config.yaml
n_head: 8
norm: "rmsnorm"
attn_scale: 0.125
tie_embeddings: false
parallel_block: false
schedule: "wsd"
decay_shape: "linear"
MLP neurons of a small language model. Each row is named by its layer, matrix (down: output weights) and neuron, and shows model dimensions 0-127. Each number is 50 + 10 x the weight over its row's rms, rounded and kept within 0 to 99. A neuron's up and down rows have the sign that makes its largest values positive.
A block is one neuron, or neurons of one layer that tend to fire together. After each block is what it responds to, as a language model described it from the Wikipedia text at the highest values.

L11.down105:58 53 51 49 39 41 58 54 50 62 39 37 67 45 61 50 57 54 48 50 29 33 51 52 54 60 53 31 56 45 67 50 51 31 76 58 41 35 45 61 38 53 49 47 41 50 41 58 58 50 51 51 49 61 47 81 54 43 73 50 45 48 47 26 66 37 53 40 42 61 62 54 42 59 39 76 35 49 66 58 43 52 51 46 31 45 58 49 44 58 50 52 38 66 56 55 60 40 61 52 26 45 33 63 47 39 69 44 42 41 41 57 53 36 38 68 53 43 51 49 41 52 62 52 44 63 35 55
L11.down233:65 53 40 45 44 59 37 55 39 61 58 47 52 80 45 46 45 54 51 63 40 27 55 57 51 43 53 59 65 58 59 41 30 51 44 42 47 51 47 48 53 40 42 60 42 41 63 37 49 63 53 44 46 63 49 57 53 42 41 50 46 53 59 59 61 41 47 58 23 61 56 31 51 47 47 63 52 46 71 63 38 45 70 56 52 39 49 45 47 56 56 50 51 47 63 44 62 52 51 58 54 63 35 37 48 50 20 62 44 48 36 43 41 55 40 44 50 47 39 60 57 53 45 34 47 49 37 51
L11.down1083:50 75 57 65 63 54 45 43 65 49 55 64 47 57 57 43 34 35 63 62 48 36 50 71 45 57 43 59 35 59 57 47 51 60 37 53 50 42 53 56 43 61 55 69 59 57 57 51 65 44 69 50 53 42 53 62 58 70 47 57 51 63 57 53 49 62 74 62 40 42 35 30 46 48 35 53 34 47 51 68 54 47 62 50 55 58 48 76 67 59 61 57 54 60 64 39 41 43 59 47 40 61 41 39 40 58 50 45 52 51 47 46 44 47 65 73 33 41 49 63 49 54 56 46 33 46 57 47
L11.down1577:47 43 61 47 62 46 41 41 64 63 57 47 47 44 56 59 38 56 58 41 36 57 44 30 46 41 19 39 56 61 38 66 43 43 52 38 49 55 46 69 56 47 71 46 34 74 52 77 38 45 56 49 66 46 54 51 38 41 53 58 42 41 47 41 52 73 54 50 50 41 49 54 34 39 38 63 45 66 43 39 60 46 64 46 47 42 45 59 51 47 66 42 29 60 36 60 56 33 43 54 51 54 39 59 51 39 54 56 39 60 45 51 40 57 45 38 60 34 64 50 40 48 35 34 53 65 50 54
L11.down1792:59 64 44 65 63 40 46 55 36 55 40 50 27 37 46 63 78 48 53 61 47 53 52 47 65 51 37 53 71 50 61 32 49 56 50 52 49 41 42 64 70 37 58 45 34 57 57 58 43 44 49 47 64 48 41 58 44 45 41 71 50 63 34 40 61 36 53 58 40 62 50 50 44 48 58 59 57 37 62 37 52 47 34 38 52 47 54 50 59 52 43 43 48 57 46 61 45 57 48 40 56 51 58 56 38 35 46 45 44 22 45 61 57 50 58 46 33 46 47 45 58 46 47 47 57 51 46 52
L11.down1822:56 44 55 62 41 61 69 53 59 59 43 33 54 40 55 52 48 50 36 49 58 57 47 60 55 41 43 55 58 54 60 58 53 50 45 50 56 34 41 49 49 43 49 51 46 52 51 63 55 53 50 40 46 60 39 66 47 43 60 45 60 33 37 49 63 78 57 34 49 56 49 38 56 49 44 44 43 42 52 41 44 55 44 48 12 49 44 55 21 70 54 57 61 52 57 37 43 55 57 46 58 58 47 49 41 30 69 60 60 40 25 45 60 66 49 38 72 64 39 47 52 59 66 57 55 55 43 46
L11.down1919:60 61 37 44 60 62 56 52 45 46 43 53 54 52 47 47 52 20 28 45 65 51 49 58 63 63 37 52 49 53 49 35 63 63 64 58 77 45 56 41 44 69 54 35 43 62 53 69 58 58 64 43 52 65 52 68 47 55 45 66 59 66 34 50 68 49 71 49 40 41 44 53 60 54 40 52 58 45 42 26 47 47 56 66 47 49 32 55 35 51 49 45 53 45 42 55 47 52 42 56 40 59 50 34 34 32 55 49 36 51 51 51 44 57 42 48 60 57 46 57 64 36 53 48 32 56 60 44
L11.down1982:57 66 63 35 49 39 58 51 33 49 37 59 52 25 51 61 53 39 49 67 53 56 49 65 61 45 59 43 53 49 49 37 59 45 51 53 61 40 53 50 57 64 46 46 48 45 64 46 68 49 59 46 62 70 52 31 50 57 65 50 47 59 68 68 40 66 27 54 46 29 54 54 49 60 68 50 50 62 58 47 64 27 43 57 46 51 75 54 48 30 40 78 66 34 46 55 50 52 30 41 65 56 38 41 46 54 49 49 47 55 78 64 54 72 56 39 36 36 53 59 51 33 34 57 41 50 57 58
Responds to: Military unit designations. Tokens inside or right after military unit and organization names in unit histories, such as Company C, 5th Marine Division, Cramp & Sons.

L11.down570:56 58 43 39 45 55 41 60 53 31 50 60 35 43 49 65 40 64 50 43 52 37 40 60 60 47 37 32 63 55 40 60 41 36 52 49 51 36 59 20 60 67 51 66 29 45 35 47 55 51 39 33 49 41 70 52 53 60 48 38 31 56 47 50 58 47 56 61 63 63 47 51 63 48 50 65 60 28 47 39 56 45 48 59 43 61 49 49 52 37 61 55 44 37 45 61 53 69 56 40 43 51 62 53 55 56 47 35 40 41 55 59 56 47 49 39 93 53 46 54 48 47 40 43 27 36 50 53
L11.down646:47 47 35 36 68 67 63 61 47 53 39 62 00 60 41 39 31 56 45 52 77 60 37 51 46 52 40 49 48 36 49 58 43 52 45 45 49 52 44 69 46 36 46 41 62 62 50 45 45 63 41 59 38 65 58 50 54 36 36 48 43 52 51 57 68 58 55 49 57 43 55 58 48 69 47 62 47 52 40 34 60 37 55 52 45 45 61 62 54 53 76 40 54 46 67 57 49 51 57 65 43 38 46 47 53 61 41 53 53 45 55 48 47 43 57 40 81 43 61 53 51 57 52 33 55 41 41 36
L11.down972:56 58 49 55 50 44 54 74 53 54 56 44 11 57 61 54 49 58 60 29 48 58 59 47 42 36 38 56 43 62 53 38 35 56 40 54 43 41 31 55 39 29 72 52 38 68 51 36 53 48 51 41 56 66 40 61 64 39 41 56 77 56 57 47 61 45 57 59 62 57 48 50 47 43 55 41 48 56 51 43 49 43 37 61 50 66 64 52 44 50 52 58 47 46 28 44 47 49 44 64 39 51 62 44 40 47 47 50 60 37 53 58 43 46 50 48 74 44 44 49 50 42 50 50 46 64 47 48
L11.down981:51 49 47 55 50 56 64 32 35 71 44 37 35 57 38 49 59 44 57 31 56 55 36 58 68 49 53 49 62 58 42 61 63 62 42 49 50 47 52 48 40 48 50 71 49 68 42 33 41 43 52 50 34 42 40 56 49 35 49 61 38 47 75 45 37 58 55 50 43 51 61 43 58 41 49 49 53 69 52 44 45 66 61 36 43 42 59 47 34 37 49 52 77 47 50 44 41 56 65 60 39 52 56 33 50 44 42 50 60 35 56 42 56 56 46 56 64 54 65 47 39 43 47 37 55 54 56 59
L11.down1017:68 46 63 59 50 49 54 58 49 66 52 45 32 59 67 39 62 67 49 36 42 57 44 39 56 43 48 54 68 49 57 45 60 42 60 50 44 57 43 52 60 38 50 35 50 57 44 63 33 41 30 44 57 56 49 49 44 36 44 49 51 36 47 63 45 62 40 50 40 51 42 49 49 56 55 32 68 44 40 55 45 58 50 51 73 47 52 61 59 56 56 54 66 65 46 56 53 37 58 55 58 38 44 43 32 34 50 46 39 44 36 36 51 39 55 39 69 40 33 46 56 34 58 27 48 54 31 63
L11.down1611:36 30 45 59 19 53 43 48 45 45 61 53 50 37 63 61 66 46 41 56 49 71 48 41 44 52 50 37 61 47 43 55 36 50 44 33 48 47 62 48 52 53 41 45 57 55 56 51 54 41 45 62 51 73 59 61 54 51 40 58 51 61 57 47 48 72 57 59 61 58 44 59 61 52 66 24 46 67 59 33 57 58 47 58 45 59 47 55 55 51 58 47 58 59 53 60 36 47 44 60 40 45 31 54 47 46 31 62 50 57 58 44 59 39 47 45 65 70 48 51 52 57 44 55 55 38 59 56
L11.down1813:53 40 64 32 50 40 45 41 37 64 55 59 42 48 64 48 60 43 58 53 64 57 38 48 35 47 57 37 64 50 47 60 71 48 41 63 49 35 39 63 41 42 34 53 53 47 46 33 32 56 45 31 51 41 54 42 42 52 53 54 33 46 34 56 39 53 32 53 48 73 51 54 35 53 52 43 57 64 42 58 44 40 59 48 45 50 42 46 37 45 57 45 63 51 54 28 54 58 47 41 52 53 34 65 50 57 46 51 53 29 38 60 36 43 49 54 82 59 44 47 49 54 43 36 63 50 57 49
L11.down2030:45 60 52 45 46 61 43 56 42 51 37 57 63 46 56 46 53 50 48 34 42 58 47 38 44 58 53 60 43 53 54 73 36 52 63 52 56 51 52 41 59 48 37 48 64 54 49 46 49 38 31 51 54 45 36 59 51 62 62 68 47 29 55 47 49 41 50 63 39 39 36 59 52 47 55 53 56 49 45 53 59 57 60 69 50 70 56 65 49 62 52 50 51 39 53 53 60 51 53 51 41 42 66 69 49 29 58 70 41 63 36 66 39 42 60 53 41 44 59 41 56 46 44 54 33 50 48 61
Responds to: Person first names. Given names at the start of a person's full name, mostly in table cells or lists after a party, position or country code, such as David, Paul, John.

L4.down723:60 58 47 61 44 44 52 53 47 35 64 61 38 37 43 48 35 48 56 44 45 37 40 51 40 64 41 70 40 75 46 60 48 39 43 47 50 45 48 46 55 44 32 38 62 44 53 52 39 35 53 46 53 48 34 45 65 64 70 34 45 46 42 47 52 62 62 58 39 37 38 60 49 61 49 54 53 65 59 60 51 51 38 51 45 53 72 46 37 60 42 48 48 51 48 39 37 28 49 52 54 59 46 54 45 52 63 49 50 41 54 40 44 53 37 63 70 42 66 53 54 47 53 54 47 46 60 38
Responds to: Review source verdicts. Token right after a publication or critic's outlet, introducing its rating or judgment, e.g. the table cell before star ratings, "called", "gave", "rated", "according to".

L4.down974:47 47 36 41 72 46 52 63 66 71 63 50 72 47 60 49 42 49 41 52 63 38 64 47 51 49 47 35 51 44 55 39 61 52 39 48 45 44 55 66 47 52 58 41 67 52 70 43 57 44 49 40 30 43 34 47 53 65 61 53 39 46 55 45 49 37 56 54 38 60 50 50 52 53 52 46 61 41 42 42 51 44 48 42 33 52 63 50 51 60 22 46 48 32 46 46 41 38 47 64 35 69 55 44 59 50 58 53 44 36 46 59 39 36 48 55 28 49 53 62 55 67 57 43 51 57 49 55
Responds to: Relocation and status-change verbs. Verbs or particles of moving, sending or changing status in biographies and military or ship histories, usually followed by to, e.g. transferred, returned, sent off.

L2.down85:64 80 51 50 33 55 40 58 54 43 44 48 55 57 43 56 44 52 51 46 58 40 48 52 50 67 33 57 52 62 68 65 59 26 67 33 48 57 55 35 37 51 51 42 66 55 46 40 60 44 41 37 58 53 64 55 45 57 55 71 54 45 48 38 57 31 52 62 63 41 40 61 32 41 43 50 38 56 55 48 50 48 57 53 46 60 52 27 47 59 57 45 51 45 28 51 58 41 67 50 39 49 60 44 42 56 56 14 44 33 46 30 52 38 54 56 31 45 31 50 55 47 62 61 32 47 46 52
L2.down824:62 38 51 64 41 46 62 50 63 54 68 33 55 61 44 58 50 36 43 38 47 46 51 37 57 49 52 47 44 53 55 71 59 41 56 37 50 61 55 53 56 48 42 62 48 66 56 60 60 34 37 47 64 64 59 48 46 27 50 38 40 50 74 51 75 52 52 35 56 49 54 61 51 35 49 54 36 53 37 36 62 56 51 59 33 49 38 27 40 42 59 59 43 45 53 47 55 45 50 51 48 61 43 57 57 46 46 67 46 37 23 41 43 39 51 63 50 54 55 60 38 55 33 41 49 49 44 70
L2.down1033:57 59 55 60 52 51 51 31 34 34 50 57 68 46 45 41 51 57 66 39 62 66 48 56 64 56 40 44 76 49 42 30 56 62 62 58 42 44 57 46 47 59 71 58 59 55 51 49 44 38 42 56 64 54 61 57 46 49 40 30 41 32 54 40 40 57 57 43 46 52 54 51 26 58 64 58 47 40 50 52 50 60 70 53 59 53 33 42 47 46 54 66 66 63 65 56 49 43 57 58 36 37 36 44 41 63 43 43 55 39 49 47 49 64 58 47 49 43 45 56 64 61 44 43 62 48 50 58
L2.down1379:41 47 41 53 58 33 38 42 49 67 54 51 68 43 44 67 41 43 43 48 68 54 50 42 51 53 40 47 61 70 60 39 42 40 36 44 52 55 62 52 59 56 59 54 54 54 61 43 39 38 49 49 45 51 45 64 68 52 33 59 58 44 41 48 67 41 55 63 67 68 56 36 49 48 48 43 50 55 50 63 42 47 46 59 34 50 44 43 41 44 43 55 45 65 57 38 67 19 54 45 50 46 56 36 40 61 57 41 68 63 62 50 40 68 60 51 34 54 70 55 47 51 55 45 61 59 47 54
L2.down1438:24 39 54 50 36 50 60 50 37 54 51 47 66 57 53 51 38 43 47 57 55 62 42 45 57 35 56 58 65 55 67 47 43 40 63 62 40 51 51 49 41 64 55 35 53 49 48 55 46 67 67 38 54 50 63 62 36 45 42 58 46 37 28 65 53 52 47 48 51 50 49 38 42 53 45 58 51 66 51 52 46 45 48 56 36 42 53 57 39 46 62 44 57 50 45 41 33 65 58 51 56 38 53 51 47 41 54 48 51 30 51 58 61 71 50 45 49 51 54 60 65 44 50 66 61 51 53 50
L2.down1558:52 38 31 44 47 51 54 46 49 37 51 51 67 53 71 53 42 37 43 49 50 79 42 55 53 45 35 50 57 36 39 54 64 52 37 41 50 46 64 45 43 58 48 44 48 63 42 41 49 61 47 45 41 45 48 39 55 49 57 48 37 34 54 57 57 56 38 57 76 57 32 64 35 44 49 41 64 60 45 48 46 42 60 43 49 54 45 48 58 53 62 55 55 57 50 48 45 36 69 68 48 70 45 46 70 51 53 50 45 48 54 65 63 37 55 64 65 52 64 47 52 50 56 44 57 47 49 52
L2.down1578:44 35 37 54 47 47 50 61 43 45 55 47 41 49 65 56 54 60 45 54 33 55 72 39 47 39 33 49 55 62 64 60 49 36 47 45 43 52 58 47 56 57 52 38 39 50 54 55 33 43 70 59 38 40 42 54 44 59 51 37 50 31 68 42 57 46 43 53 63 59 55 58 45 63 45 55 41 57 46 53 48 56 62 50 64 41 34 55 54 48 52 65 44 60 42 45 54 49 42 45 41 54 48 70 17 44 64 39 48 47 65 38 58 64 53 57 59 55 47 60 61 54 44 52 42 49 58 39
L2.down1686:49 64 59 49 53 48 58 28 42 63 64 46 40 51 66 38 53 52 52 36 53 51 43 39 48 48 49 68 60 29 47 37 57 44 67 45 41 44 44 29 49 62 45 36 66 65 58 52 45 45 41 46 54 48 59 54 61 43 80 29 38 61 50 50 39 61 60 49 47 45 48 53 41 44 66 55 40 74 43 62 47 52 47 43 54 56 57 52 54 49 47 45 51 41 40 60 42 56 44 45 41 47 53 42 56 56 58 47 32 44 48 64 52 61 50 40 76 73 46 43 48 44 53 46 23 52 67 61
Responds to: Nationality and state modifiers. Country or nationality words used as modifiers before an organization, office or group, especially U.S. in U.S. Air Force, U.S. troops, and British government.

L2.down55:44 59 54 47 55 46 45 65 54 56 61 49 46 42 50 51 58 51 37 45 48 42 48 55 33 53 33 36 55 62 59 56 30 72 48 63 51 51 50 64 47 28 38 67 40 68 30 48 50 34 45 33 35 31 61 35 54 49 49 60 53 35 67 57 51 50 60 50 45 48 37 32 57 66 50 51 42 54 46 44 58 42 47 30 67 39 43 46 58 40 44 22 61 48 38 57 60 55 48 31 57 50 46 48 41 54 47 34 23 46 41 47 47 58 30 51 41 40 42 49 62 34 45 52 43 40 42 54
L2.down227:45 46 66 57 35 25 49 41 38 54 53 55 57 44 43 58 56 75 54 50 67 64 46 48 39 43 48 47 59 50 54 51 53 44 51 41 46 48 50 56 39 31 42 76 49 44 49 56 57 53 59 51 54 48 64 59 61 54 59 65 57 55 59 56 35 42 55 57 47 52 30 51 44 34 58 48 66 55 54 51 53 54 45 29 68 31 60 57 51 64 46 58 70 39 43 52 48 50 39 49 61 52 51 63 37 51 57 52 43 35 66 50 44 53 44 56 54 54 36 39 68 33 52 58 66 51 45 57
L2.down267:44 41 54 59 57 67 49 38 68 58 38 40 57 36 50 37 52 51 47 55 54 55 38 62 53 36 51 50 63 63 63 39 48 38 50 67 77 59 81 40 61 81 50 40 59 47 55 49 44 43 47 53 68 63 65 55 46 51 59 48 57 34 40 51 39 50 55 44 52 52 46 57 58 40 57 50 52 65 58 45 59 45 62 56 49 48 45 70 64 63 44 54 42 47 49 44 45 29 57 65 41 53 46 41 53 54 46 50 61 35 47 45 61 43 58 43 39 52 61 44 51 40 57 46 57 60 43 54
L2.down322:51 42 63 42 55 44 47 51 49 38 60 59 54 56 68 62 55 53 54 34 34 37 57 58 63 44 29 35 53 48 59 51 47 38 33 58 50 46 38 47 53 34 56 45 61 59 49 49 45 52 57 54 35 47 58 55 48 51 51 50 56 40 33 71 55 52 31 63 58 60 55 59 44 68 52 60 43 54 67 31 54 47 26 34 43 46 63 42 49 43 40 56 47 55 41 61 55 49 46 39 54 40 57 49 41 46 47 52 37 30 38 35 41 45 46 47 45 58 55 48 50 31 46 45 55 55 53 53
L2.down546:48 30 48 43 46 54 38 68 59 64 41 45 55 40 60 46 47 37 62 44 74 44 41 40 56 45 44 49 55 56 57 66 40 55 70 48 51 52 55 44 49 45 50 29 64 56 59 52 48 40 58 32 38 27 47 56 52 59 57 54 35 46 67 56 37 60 65 47 35 48 60 38 63 34 59 57 43 48 47 48 59 47 73 55 67 46 44 49 43 50 44 73 56 67 47 49 51 49 57 62 45 57 58 57 49 64 56 61 50 37 68 56 60 60 45 62 35 59 43 59 44 61 43 49 47 43 60 49
L2.down580:34 65 60 44 52 54 54 45 52 53 71 28 42 43 48 51 52 63 57 56 37 56 51 57 47 58 63 38 56 60 47 29 43 64 46 56 50 60 36 60 52 41 44 61 50 53 39 56 54 54 50 37 47 49 51 42 56 35 44 51 59 75 54 42 43 36 28 50 38 55 35 56 44 63 35 60 44 55 40 47 48 57 52 48 61 36 38 51 50 45 49 52 52 61 52 63 49 50 28 39 60 34 71 49 39 57 33 41 59 49 41 42 58 55 46 54 58 44 46 47 51 47 59 42 42 69 56 73
L2.down835:58 60 58 43 39 48 49 51 52 48 58 71 45 73 54 44 50 57 43 37 45 58 41 49 64 30 39 41 48 58 68 56 39 44 31 63 44 49 30 25 63 43 54 53 52 61 38 36 43 48 58 32 44 53 72 66 59 42 48 57 60 48 44 43 53 47 56 61 54 40 52 64 61 30 43 48 40 50 42 49 46 38 50 54 62 52 38 29 56 56 56 54 49 40 41 41 38 66 39 44 58 57 70 48 43 29 58 47 39 44 45 50 58 49 52 49 40 53 64 53 33 44 32 44 47 62 43 58
L2.down1255:45 45 56 80 49 43 51 51 34 41 47 58 36 48 58 44 37 49 48 52 51 43 42 59 35 50 47 48 57 52 53 58 48 49 34 50 61 49 52 54 52 38 48 51 55 45 53 45 36 59 55 47 54 41 64 38 56 34 43 63 60 35 51 46 50 46 63 53 52 70 56 62 58 42 49 60 52 51 79 31 59 52 38 46 45 49 65 56 43 70 52 45 51 44 56 58 45 49 39 40 63 49 43 61 48 38 50 37 54 41 50 51 52 46 54 39 35 63 69 56 55 32 64 46 54 43 50 60
Responds to: Closing quotes and "it". Closing quotation marks ending titles, mostly song titles in track listings and tables (e.g. "Rush", "Vortex"), plus quoted phrases, closing parentheses and the pronoun it/It.

L11.down152:35 34 40 51 57 54 54 47 45 59 50 56 16 57 49 46 55 44 65 42 43 40 48 62 39 63 46 55 43 54 42 42 33 35 53 61 52 45 33 59 54 31 50 39 51 55 46 51 51 54 40 22 56 39 57 44 48 50 47 33 49 28 37 49 71 42 47 45 51 38 58 61 49 40 55 66 51 55 41 38 50 49 60 45 50 66 73 48 47 57 48 57 41 52 43 53 54 54 48 60 45 50 47 55 35 45 66 49 41 61 30 53 45 45 48 50 51 36 52 48 58 62 60 57 56 59 51 63
L11.down462:60 40 48 58 51 53 52 45 61 53 29 59 28 53 64 66 56 36 42 46 45 48 61 51 52 46 50 61 36 24 49 46 35 47 45 58 57 39 45 60 53 51 59 55 49 26 59 41 34 45 44 42 55 63 48 63 62 37 41 60 54 43 57 42 46 52 46 40 58 48 45 45 54 41 46 55 63 58 48 47 83 48 44 35 59 41 52 49 51 48 46 50 59 67 59 38 68 51 48 52 43 59 37 36 43 60 43 57 46 62 64 51 52 65 44 77 50 48 38 42 50 45 53 54 71 52 56 40
L11.down475:46 53 43 62 45 50 48 41 42 52 52 72 19 39 48 44 42 37 61 49 41 57 53 44 57 41 49 53 58 53 44 70 34 40 48 52 42 59 51 67 60 54 50 44 55 34 51 54 47 38 52 35 50 50 72 46 56 48 52 45 43 41 31 64 60 30 52 59 48 53 46 42 52 49 68 48 50 55 44 51 51 26 42 55 47 61 60 37 70 39 54 40 58 46 48 46 55 63 65 55 41 40 38 42 39 32 55 51 49 58 61 55 40 49 52 60 42 55 43 65 51 32 65 47 62 49 61 57
L11.down523:38 74 48 49 45 59 61 48 54 55 61 45 74 60 44 52 44 57 54 58 48 60 53 52 45 66 52 43 52 54 47 47 62 43 25 46 55 46 44 46 63 65 63 53 32 47 63 66 45 56 58 72 40 49 58 54 49 60 35 39 46 36 36 36 56 56 37 59 63 28 37 55 36 39 66 67 64 49 48 50 46 77 41 54 70 36 59 51 50 40 51 39 55 54 62 57 55 38 42 65 63 76 44 62 35 47 56 52 36 44 75 43 56 54 39 47 49 43 42 46 59 41 43 33 37 54 51 60
L11.down795:49 39 45 37 40 64 51 52 64 41 45 58 09 62 69 52 56 59 51 46 38 80 31 46 33 36 69 40 46 49 54 60 50 45 48 49 46 56 56 42 60 55 48 36 57 57 58 56 49 35 25 54 57 33 58 21 66 47 37 37 37 51 74 73 57 40 42 61 51 52 50 36 44 51 71 60 40 54 52 43 45 48 39 55 66 43 42 56 62 68 52 54 34 38 53 44 47 56 67 54 38 57 39 57 48 55 24 57 53 45 50 54 31 64 56 34 38 38 57 39 59 37 47 34 63 42 26 63
L11.down1200:58 53 49 54 34 75 54 44 52 38 49 44 52 43 39 46 46 44 30 35 57 65 39 50 48 61 65 39 60 37 52 56 46 34 68 54 42 45 66 50 51 35 34 61 56 37 50 49 42 51 61 45 58 40 36 63 56 44 42 35 63 37 46 53 52 53 26 45 34 59 59 47 52 70 50 46 36 55 53 40 51 48 46 45 48 53 36 44 52 60 59 69 46 51 40 52 62 32 48 49 33 59 61 57 60 55 52 38 60 41 38 42 46 47 44 36 54 35 54 46 47 41 62 34 35 48 52 48
L11.down1525:46 37 46 58 58 44 42 45 71 49 50 51 49 45 51 63 39 35 54 39 54 36 45 50 48 42 56 40 38 46 52 63 53 57 73 80 46 59 46 43 67 53 47 38 58 19 45 60 47 57 53 30 47 52 36 52 45 54 61 53 43 52 35 42 54 46 43 51 46 63 57 44 65 37 29 49 50 49 49 51 67 68 57 48 36 35 46 45 62 44 32 63 49 44 45 42 51 60 49 41 55 46 58 48 55 56 51 44 56 55 51 32 61 43 43 68 50 48 52 68 63 51 53 75 26 67 33 45
L11.down1723:51 55 57 40 39 59 36 48 44 56 53 45 56 31 43 66 41 43 75 57 40 43 48 43 53 41 43 36 61 49 49 56 66 57 63 55 60 40 44 49 43 39 50 61 54 48 32 49 54 53 49 48 51 55 37 47 51 58 68 44 50 67 51 45 64 44 34 60 52 49 66 60 53 63 76 53 44 56 64 41 52 52 51 66 52 46 62 55 64 47 57 63 39 51 46 51 33 59 61 50 61 31 59 66 41 29 52 53 53 58 69 58 66 57 50 66 49 49 53 66 64 47 65 65 48 56 49 36
Responds to: Music chart and review phrasing. Function words and fragments inside music-article prose about chart success, certifications and critic reviews, such as went to number, peaked, Platinum;, critic of AllMusic; also table pipes in track listings.

L2.down102:47 39 44 53 42 60 40 62 38 39 52 46 49 52 40 50 42 55 48 40 35 42 51 51 62 57 49 63 50 59 53 54 51 75 47 78 55 46 58 48 54 57 56 49 52 49 36 56 63 64 53 52 48 61 48 46 61 58 58 51 50 40 46 40 66 34 63 41 53 65 55 54 39 58 38 41 62 54 61 58 55 47 47 36 37 48 31 47 41 58 53 42 64 52 59 46 58 56 56 34 60 43 53 56 56 44 53 47 52 48 38 49 55 62 23 54 56 55 40 63 40 31 54 60 74 47 46 32
L2.down348:44 52 29 45 42 48 45 50 37 51 33 49 49 52 44 45 59 80 49 63 48 40 48 63 56 67 35 56 42 44 61 55 56 41 59 55 53 47 57 58 47 56 35 59 62 52 60 58 59 45 43 47 57 48 54 52 32 67 48 51 51 61 50 63 38 57 54 59 45 46 59 46 43 54 46 59 41 50 62 38 60 48 62 57 42 60 57 74 57 70 70 32 55 52 66 60 50 52 51 38 37 59 39 52 58 46 67 53 43 59 61 49 52 45 55 58 73 59 48 56 72 36 55 53 48 47 56 37
L2.down356:52 50 43 66 26 52 42 68 31 38 39 34 50 50 49 52 58 65 52 43 44 45 55 55 33 42 36 54 49 33 32 61 30 59 39 60 62 46 62 46 49 40 45 59 59 56 53 58 46 53 45 60 44 67 43 49 50 69 70 37 60 40 61 60 52 45 37 41 59 63 37 61 47 49 54 47 47 43 53 44 39 43 32 57 39 60 57 34 46 49 56 43 55 52 75 39 57 46 57 43 72 43 42 52 40 47 57 56 41 36 76 37 42 60 54 49 66 55 43 66 44 47 32 41 55 47 55 31
L2.down400:58 41 61 48 40 57 42 56 58 34 48 62 46 61 52 43 41 57 57 40 54 68 46 62 34 40 47 55 22 57 48 51 62 53 53 65 41 70 37 36 60 57 66 50 39 39 58 43 57 68 45 47 53 44 51 39 37 66 72 52 55 65 65 28 70 47 36 52 46 55 51 42 43 53 39 54 53 54 51 44 53 27 43 54 63 49 49 37 43 54 49 42 54 52 55 50 40 49 47 50 51 34 57 25 56 59 63 47 46 46 57 49 50 53 44 55 57 59 72 70 51 43 44 48 67 45 53 53
L2.down1216:39 67 58 61 29 58 45 45 44 48 56 37 45 75 54 32 58 58 52 51 39 48 44 61 47 44 65 73 50 55 49 62 50 59 59 53 55 50 48 61 56 55 51 47 36 56 47 42 55 70 31 50 48 54 55 49 50 44 55 63 45 44 65 56 45 45 37 59 61 65 61 48 47 42 59 44 59 35 51 57 45 46 51 50 47 50 47 55 52 63 42 49 52 38 47 52 42 59 46 52 50 49 51 32 51 29 40 45 49 45 54 34 52 67 55 71 67 53 50 46 58 42 63 41 50 40 33 33
L2.down1437:74 56 33 29 37 54 52 64 45 55 50 59 50 53 47 57 54 57 57 59 36 59 42 64 43 66 67 57 45 67 43 63 65 60 66 38 53 63 39 53 45 38 28 68 40 52 56 65 31 41 50 50 54 50 48 44 63 55 41 31 54 40 48 48 70 45 49 64 63 51 58 58 44 50 49 46 39 43 46 42 39 53 73 40 46 59 43 31 58 44 33 58 53 27 59 63 61 56 58 50 40 43 52 31 53 42 51 53 47 59 54 49 62 64 44 44 73 59 43 55 46 60 38 49 47 36 55 56
L2.down1500:51 45 44 51 33 47 37 39 33 35 50 62 55 47 47 46 56 65 36 52 54 37 60 38 51 58 61 60 38 28 43 46 58 70 62 33 29 33 52 43 40 25 66 43 60 48 54 33 40 54 40 49 35 61 46 50 51 58 55 59 49 49 59 50 61 54 61 44 64 41 60 58 46 64 26 53 57 44 47 53 68 39 34 54 46 52 58 26 53 41 64 65 67 69 48 64 56 66 34 61 58 23 32 58 46 43 42 56 42 73 52 53 67 67 29 49 60 59 56 56 65 52 28 59 65 66 52 50
L2.down1560:51 51 41 43 44 59 68 53 50 58 34 37 54 56 61 50 50 75 49 62 53 52 43 63 50 42 37 38 44 53 45 38 32 52 48 62 35 46 61 45 56 38 42 53 38 55 43 57 61 62 60 61 37 62 39 39 46 38 56 55 58 63 33 33 61 36 34 56 54 49 43 49 35 46 33 48 55 45 58 35 56 47 57 42 53 59 62 36 61 59 36 74 50 40 29 45 55 55 47 34 35 53 47 44 41 49 67 45 53 37 34 36 59 78 42 61 64 41 57 54 62 70 32 43 47 43 56 43
Responds to: Personal name starts. First names and middle initials that begin a person's full name, mainly the opening line of a biography (William Nathan Barrett, Garth L.), also abbreviated genus initials in tables (I. sp.).

L4.down594:66 62 57 46 46 44 38 63 51 58 57 43 37 34 56 46 49 66 38 40 65 62 58 47 38 64 46 46 58 38 58 56 53 56 51 42 56 54 53 37 50 42 60 53 48 58 64 77 39 40 37 52 44 32 52 45 45 53 43 48 59 42 64 59 45 58 57 53 48 52 41 57 38 47 50 35 53 42 61 44 40 52 46 37 44 68 56 24 47 44 60 51 65 44 43 71 47 53 53 70 64 45 64 64 27 50 73 56 39 44 43 69 48 39 54 44 71 35 57 48 40 37 53 45 58 63 52 53
Responds to: Start of proper names. First token of a personal or company name, often a given name at a sentence or line start, such as Ray, Peggy, Geoffrey.